Part of a small language model's weights: normalized queries and keys.
MLP neurons of a small language model. Each row is named by its layer, matrix (up: input weights) and neuron, and shows model dimensions 64-191. Each number is 200 + 40 x the weight over its row's rms, rounded and kept within 0 to 999.
Before each neuron's rows, "fires after" lists the tokens most often just before its 100 highest values on Wikipedia text that the model never trained on.

fires after: ".", "′", "-", " (", ","
L9.up657,238,154,194,232,162,166,102,167,194,212,163,159,225,175,191,195,214,168,200,192,141,164,242,172,146,216,145,155,220,185,171,222,216,257,141,288,207,197,165,217,197,220,201,249,182,277,186,107,243,126,242,142,157,242,247,208,193,243,168,155,266,216,240,165,193,234,244,211,206,183,194,227,199,227,184,188,197,275,321,241,162,279,182,204,205,253,237,220,97,186,161,250,169,157,242,257,264,170,169,227,152,243,205,136,231,189,211,222,225,191,170,221,143,182,176,203,202,223,260,216,244,186,196,222,151,277,168,183

fires after: " ", " to", " in", " was", ","
L12.up573,235,192,202,181,188,216,306,186,193,186,122,222,248,216,163,211,225,176,192,184,147,199,283,171,220,229,203,165,202,194,167,256,135,251,220,220,278,202,170,99,219,149,180,190,180,166,203,168,197,167,174,225,180,170,168,266,189,267,251,203,190,144,226,144,211,207,262,181,125,153,199,222,221,214,197,237,257,198,244,201,180,232,219,163,172,215,251,202,246,248,177,229,234,184,188,204,175,201,169,234,285,195,219,226,156,221,203,292,145,167,165,232,205,200,176,274,264,171,192,211,204,201,121,171,150,117,159,159

fires after: " United", "S", " [", "es"
L4.up332,185,255,233,151,158,178,182,228,231,175,162,152,244,198,231,257,173,175,193,172,216,148,221,223,205,215,216,176,210,177,211,234,190,260,201,153,242,212,238,180,149,216,177,141,266,185,196,266,216,159,233,219,221,177,315,155,122,238,191,210,182,228,245,224,215,225,162,197,114,230,228,151,160,129,217,194,176,239,137,209,286,248,212,247,207,229,231,244,212,160,111,218,211,167,239,183,194,238,164,141,128,212,223,230,225,240,234,188,234,188,175,172,172,183,233,197,221,186,161,274,179,231,160,276,196,326,224,232

fires after: " ", "3", ".", ",", "7", "4"
L9.up509,208,124,200,296,124,253,107,240,207,235,170,236,220,164,170,175,171,174,266,265,182,240,227,208,168,159,228,226,198,185,189,210,85,195,176,203,218,190,181,92,228,211,125,166,240,199,187,175,241,182,237,216,173,267,190,184,210,237,268,122,285,150,156,157,138,170,207,209,205,233,224,215,198,181,149,194,237,181,228,158,140,223,199,192,209,218,182,151,155,189,182,163,199,208,186,160,182,245,223,237,184,160,199,214,212,180,227,171,204,244,136,194,248,208,153,239,203,148,316,168,157,190,182,217,225,189,256,206

fires after: " ", "th", " S", "ch", " F"
L2.up179,157,275,179,254,277,181,130,178,159,247,142,234,153,222,168,196,216,209,205,126,212,252,199,238,198,164,158,212,170,171,186,230,206,201,186,210,221,190,210,239,248,186,178,147,148,184,261,216,176,199,150,193,278,177,212,135,200,143,164,228,174,257,189,231,151,171,217,267,129,227,273,187,194,194,149,279,210,218,186,154,171,214,191,158,195,204,202,217,203,220,171,150,242,158,217,205,123,161,167,163,120,184,220,262,280,174,196,197,197,188,227,217,236,166,154,196,225,174,211,198,241,257,211,156,215,171,169,231

fires after: ".", " V", "V", "P", ","
L6.up231,216,239,214,122,167,242,115,167,139,172,200,212,189,194,177,188,164,156,211,171,150,275,209,210,123,161,223,327,207,156,206,226,158,223,229,227,182,155,165,145,190,183,179,192,217,190,138,237,217,223,232,205,196,260,239,224,175,245,216,176,221,206,188,233,251,167,269,221,213,241,166,213,202,153,190,165,198,225,214,172,163,285,137,236,266,203,259,138,180,132,197,195,213,164,99,253,197,235,174,208,206,292,215,299,175,241,205,240,156,201,111,211,208,224,187,207,193,163,211,250,221,204,182,229,182,289,191,211

fires after: ".", " ", "1", ",", "4"
L12.up688,245,217,198,201,193,276,205,170,208,172,109,157,271,137,193,154,216,118,254,225,205,158,303,244,205,188,225,271,183,166,210,190,194,162,250,164,219,200,192,199,189,232,136,181,141,192,223,208,247,192,171,210,183,186,147,209,152,212,317,180,247,169,186,245,108,183,207,199,168,209,151,158,198,227,171,249,185,161,188,244,191,147,230,157,224,210,250,157,192,186,199,152,276,236,169,253,176,233,160,258,224,183,162,197,200,257,200,134,109,203,182,224,208,142,108,176,173,310,201,166,229,171,182,216,253,165,202,260

fires after: " United", "ra", " Tha", " South", "es"
L3.up344,249,284,263,238,162,181,193,261,263,198,121,283,185,202,200,196,198,168,142,189,170,127,207,133,193,175,181,153,144,170,187,230,136,225,224,169,232,217,215,133,126,243,157,200,276,124,202,226,213,199,253,219,243,201,246,173,118,244,149,257,215,237,207,197,174,249,161,240,153,245,259,206,229,202,197,255,136,228,122,159,191,203,122,245,206,154,229,203,205,167,185,238,192,222,216,162,201,252,205,173,118,221,134,239,199,280,206,141,146,197,204,202,187,214,218,230,192,231,182,249,220,219,235,236,199,267,188,208

fires after: " ", " (", "-"
L9.up668,157,189,153,243,198,210,217,224,238,217,131,165,284,338,250,170,216,129,240,97,113,211,218,281,203,173,125,227,336,186,175,303,245,227,244,180,206,238,212,185,180,184,137,186,169,251,163,222,218,212,220,139,212,269,178,211,210,200,181,125,241,213,178,187,180,205,150,165,131,201,181,192,147,195,205,193,205,149,180,187,208,179,141,261,164,172,239,262,219,235,220,151,293,215,199,229,251,233,204,240,173,204,224,210,215,156,187,241,175,229,234,205,140,137,169,231,194,248,235,189,255,163,141,166,214,210,217,187

fires after: " ", " the", "1", ".", ",", "0"
L9.up65,205,171,219,191,194,209,208,229,183,214,225,163,247,163,172,116,148,281,152,212,199,199,265,198,238,223,241,203,176,139,225,209,153,203,174,242,128,286,177,206,146,162,195,232,244,193,120,200,193,148,304,166,187,181,231,217,177,229,195,139,263,91,236,144,241,232,172,174,185,239,178,245,200,215,201,194,134,147,171,179,214,255,194,176,253,221,171,178,160,133,263,223,160,200,195,150,209,183,253,194,150,217,270,190,182,144,205,203,284,182,231,250,187,232,172,254,220,210,159,171,273,171,193,174,184,186,169,195

fires after: " ", " F", " M", " S", " L"
L3.up231,183,180,266,167,253,196,214,218,222,213,219,239,230,259,263,237,221,173,180,194,184,216,183,291,204,189,243,254,239,164,218,197,184,196,181,202,169,202,247,183,193,204,212,153,115,189,317,191,231,289,157,164,157,209,227,208,196,234,205,196,177,144,225,202,274,234,187,235,155,231,185,167,208,220,83,194,190,234,172,215,221,194,202,199,205,210,245,231,186,236,198,189,184,208,161,222,135,114,242,200,222,215,244,242,110,107,189,183,158,200,134,227,213,217,173,206,186,182,169,204,247,208,183,190,147,235,128,199

fires after: ",", "s"
L6.up675,182,232,107,185,218,221,217,244,147,169,128,202,218,176,151,260,267,174,228,200,130,270,188,178,235,199,199,116,181,187,245,219,169,236,174,199,140,146,185,196,152,263,219,159,268,175,180,219,124,197,271,213,185,194,181,213,206,197,188,234,237,196,282,248,146,257,169,193,199,242,264,182,163,243,175,183,200,189,180,232,152,162,227,218,210,206,252,195,205,106,161,191,190,176,198,225,235,212,152,235,203,202,176,170,237,238,226,192,182,160,225,264,182,162,105,230,178,172,52,249,167,153,183,167,183,181,215,202

fires after: " the", " ", "s", " was"
L9.up745,138,147,259,183,217,294,305,249,215,225,200,186,250,166,134,130,206,184,168,199,252,232,204,233,224,206,190,173,190,145,179,163,191,139,151,206,279,222,223,135,205,196,239,199,183,168,269,244,204,211,213,214,185,242,144,304,183,239,181,178,135,239,190,180,235,172,216,194,240,193,196,201,216,184,167,219,113,189,184,141,140,211,251,158,249,227,178,248,142,108,191,189,154,202,180,220,226,149,149,194,209,205,236,256,174,202,156,216,162,169,189,287,186,186,223,184,250,218,178,229,241,164,222,138,182,128,227,167

fires after: " ", " S", " K"
L2.up727,140,198,322,180,204,205,178,272,145,231,130,246,216,162,178,212,186,250,138,202,150,217,207,270,230,141,198,201,215,233,146,238,181,180,207,225,222,105,189,210,191,140,118,204,214,166,268,223,147,200,155,232,181,176,202,209,167,218,157,217,192,150,220,164,231,193,231,258,201,241,197,181,229,228,188,180,219,163,177,197,241,230,169,206,204,217,187,201,169,223,202,184,296,146,238,197,162,146,207,218,194,173,166,201,251,240,200,175,237,316,241,223,183,211,173,174,217,253,185,124,174,255,204,278,231,188,165,163

fires after: ",", "."
L6.up717,195,234,163,208,247,245,247,231,227,165,174,276,240,152,148,161,289,171,174,212,215,213,167,182,254,194,204,199,323,212,225,196,221,170,253,172,159,191,155,201,239,198,221,251,236,157,133,212,150,206,158,195,149,181,158,157,191,199,177,175,198,167,166,286,238,186,165,166,132,247,249,156,192,322,162,276,220,277,154,165,167,147,198,198,224,287,210,176,184,106,257,254,275,223,204,234,219,193,185,252,158,228,171,245,259,72,209,178,207,183,181,242,238,183,160,210,152,273,81,197,211,144,202,178,182,240,182,209

fires after: " ", " de", " (", "B", " De", " Sp"
L3.up485,184,155,214,208,248,173,151,323,205,207,176,191,207,220,254,229,190,182,140,132,224,240,218,188,205,204,200,203,142,213,169,189,206,194,265,253,179,255,235,185,91,239,145,255,198,212,227,215,152,218,149,199,176,169,126,228,259,266,191,175,256,181,193,238,174,250,241,197,191,266,253,188,167,262,284,226,150,133,149,228,258,221,120,232,162,225,265,199,173,226,227,195,225,189,234,190,244,192,204,205,238,135,242,135,233,160,187,242,194,261,197,213,212,185,139,273,334,212,199,197,232,216,191,204,134,180,237,188

fires after: "4", "5", "3", "7"
L6.up606,201,186,159,179,187,241,161,222,230,229,160,224,292,227,197,152,281,240,159,238,185,214,249,193,197,236,264,220,204,190,148,202,180,262,170,215,260,146,154,145,181,223,143,266,223,184,223,174,274,164,176,230,207,270,218,174,191,246,187,109,268,188,170,284,193,162,230,208,147,150,271,183,143,216,207,207,224,188,173,275,180,152,261,237,90,193,213,195,115,152,210,179,166,192,169,162,232,235,250,142,190,205,219,215,197,255,277,270,261,156,224,198,107,191,183,161,189,192,191,159,218,183,244,177,175,289,184,223

fires after: " ", " (", "P", " \"", ","
L12.up354,229,170,139,238,171,172,187,198,152,149,223,196,271,209,187,219,150,171,124,221,236,158,260,251,211,112,213,196,204,135,143,205,213,233,189,182,201,298,205,199,186,174,221,252,91,240,168,214,240,256,194,223,136,187,209,188,201,239,222,160,185,261,196,190,235,261,250,245,181,181,258,153,192,194,200,252,233,198,242,142,220,196,234,256,222,174,251,210,232,249,215,202,210,215,186,224,205,162,211,250,218,159,211,233,150,190,191,232,156,181,122,186,205,155,135,258,204,208,137,255,274,137,236,204,146,214,248,234

fires after: " United", " New", "S", " Tha", "ma", " the"
L6.up754,126,339,231,211,167,225,149,256,234,187,118,227,242,186,206,184,187,121,173,126,177,234,177,211,225,234,191,200,161,179,150,229,186,232,218,153,217,252,197,147,182,104,233,174,255,211,197,235,155,222,251,198,159,202,289,216,188,213,108,232,225,219,192,203,259,217,204,197,154,227,241,207,235,197,184,331,165,222,139,230,174,197,176,240,220,160,185,225,211,141,179,185,196,203,217,233,217,201,188,181,175,194,122,190,258,248,219,242,187,151,207,208,188,190,268,208,192,179,189,181,250,215,233,260,234,212,216,207

fires after: " ", "S", " Cra", " S"
L2.up582,184,224,201,232,243,268,212,155,170,203,212,251,241,347,135,257,235,159,140,184,205,199,211,205,185,139,208,136,184,59,217,197,132,174,236,207,174,222,266,228,232,156,173,172,193,194,306,220,231,176,179,238,165,305,257,194,191,216,218,296,156,178,141,198,211,253,229,224,163,201,255,195,223,180,168,203,244,188,179,189,209,225,224,212,114,188,237,181,158,269,192,244,265,181,182,219,149,170,221,178,110,227,169,213,289,181,152,218,264,184,259,255,126,146,236,188,167,218,165,174,224,277,218,179,226,152,211,197

fires after: "6", "1", "4", "7", " De", "3"
L3.up187,240,175,213,170,226,157,137,261,297,185,214,168,192,203,218,214,169,195,167,187,167,163,226,163,74,161,195,199,156,124,225,203,169,251,163,199,182,225,124,231,128,174,185,223,230,234,257,181,187,183,196,247,168,301,242,225,218,334,173,74,241,129,154,201,125,211,212,182,161,174,207,191,203,229,214,186,216,158,189,202,160,247,215,260,185,277,191,172,224,247,189,210,142,226,162,131,145,173,217,158,246,183,200,208,229,236,188,187,311,231,186,189,187,177,155,205,226,176,180,171,207,153,179,220,232,191,177,214

fires after: " ", " in", " to", " of"
L9.up563,255,228,189,190,227,166,221,185,243,149,173,258,294,221,190,229,188,184,149,213,304,147,298,256,238,243,172,227,175,169,151,140,175,223,248,163,220,218,209,197,117,139,203,200,215,168,163,179,136,176,146,193,178,224,156,223,287,199,184,189,229,159,151,148,170,233,153,218,259,203,242,211,226,251,221,258,240,206,266,199,159,192,200,218,154,214,168,225,162,230,127,232,106,188,248,178,214,202,187,204,237,134,195,178,189,199,244,195,201,159,236,90,238,209,208,163,343,203,197,185,234,223,167,152,159,185,302,173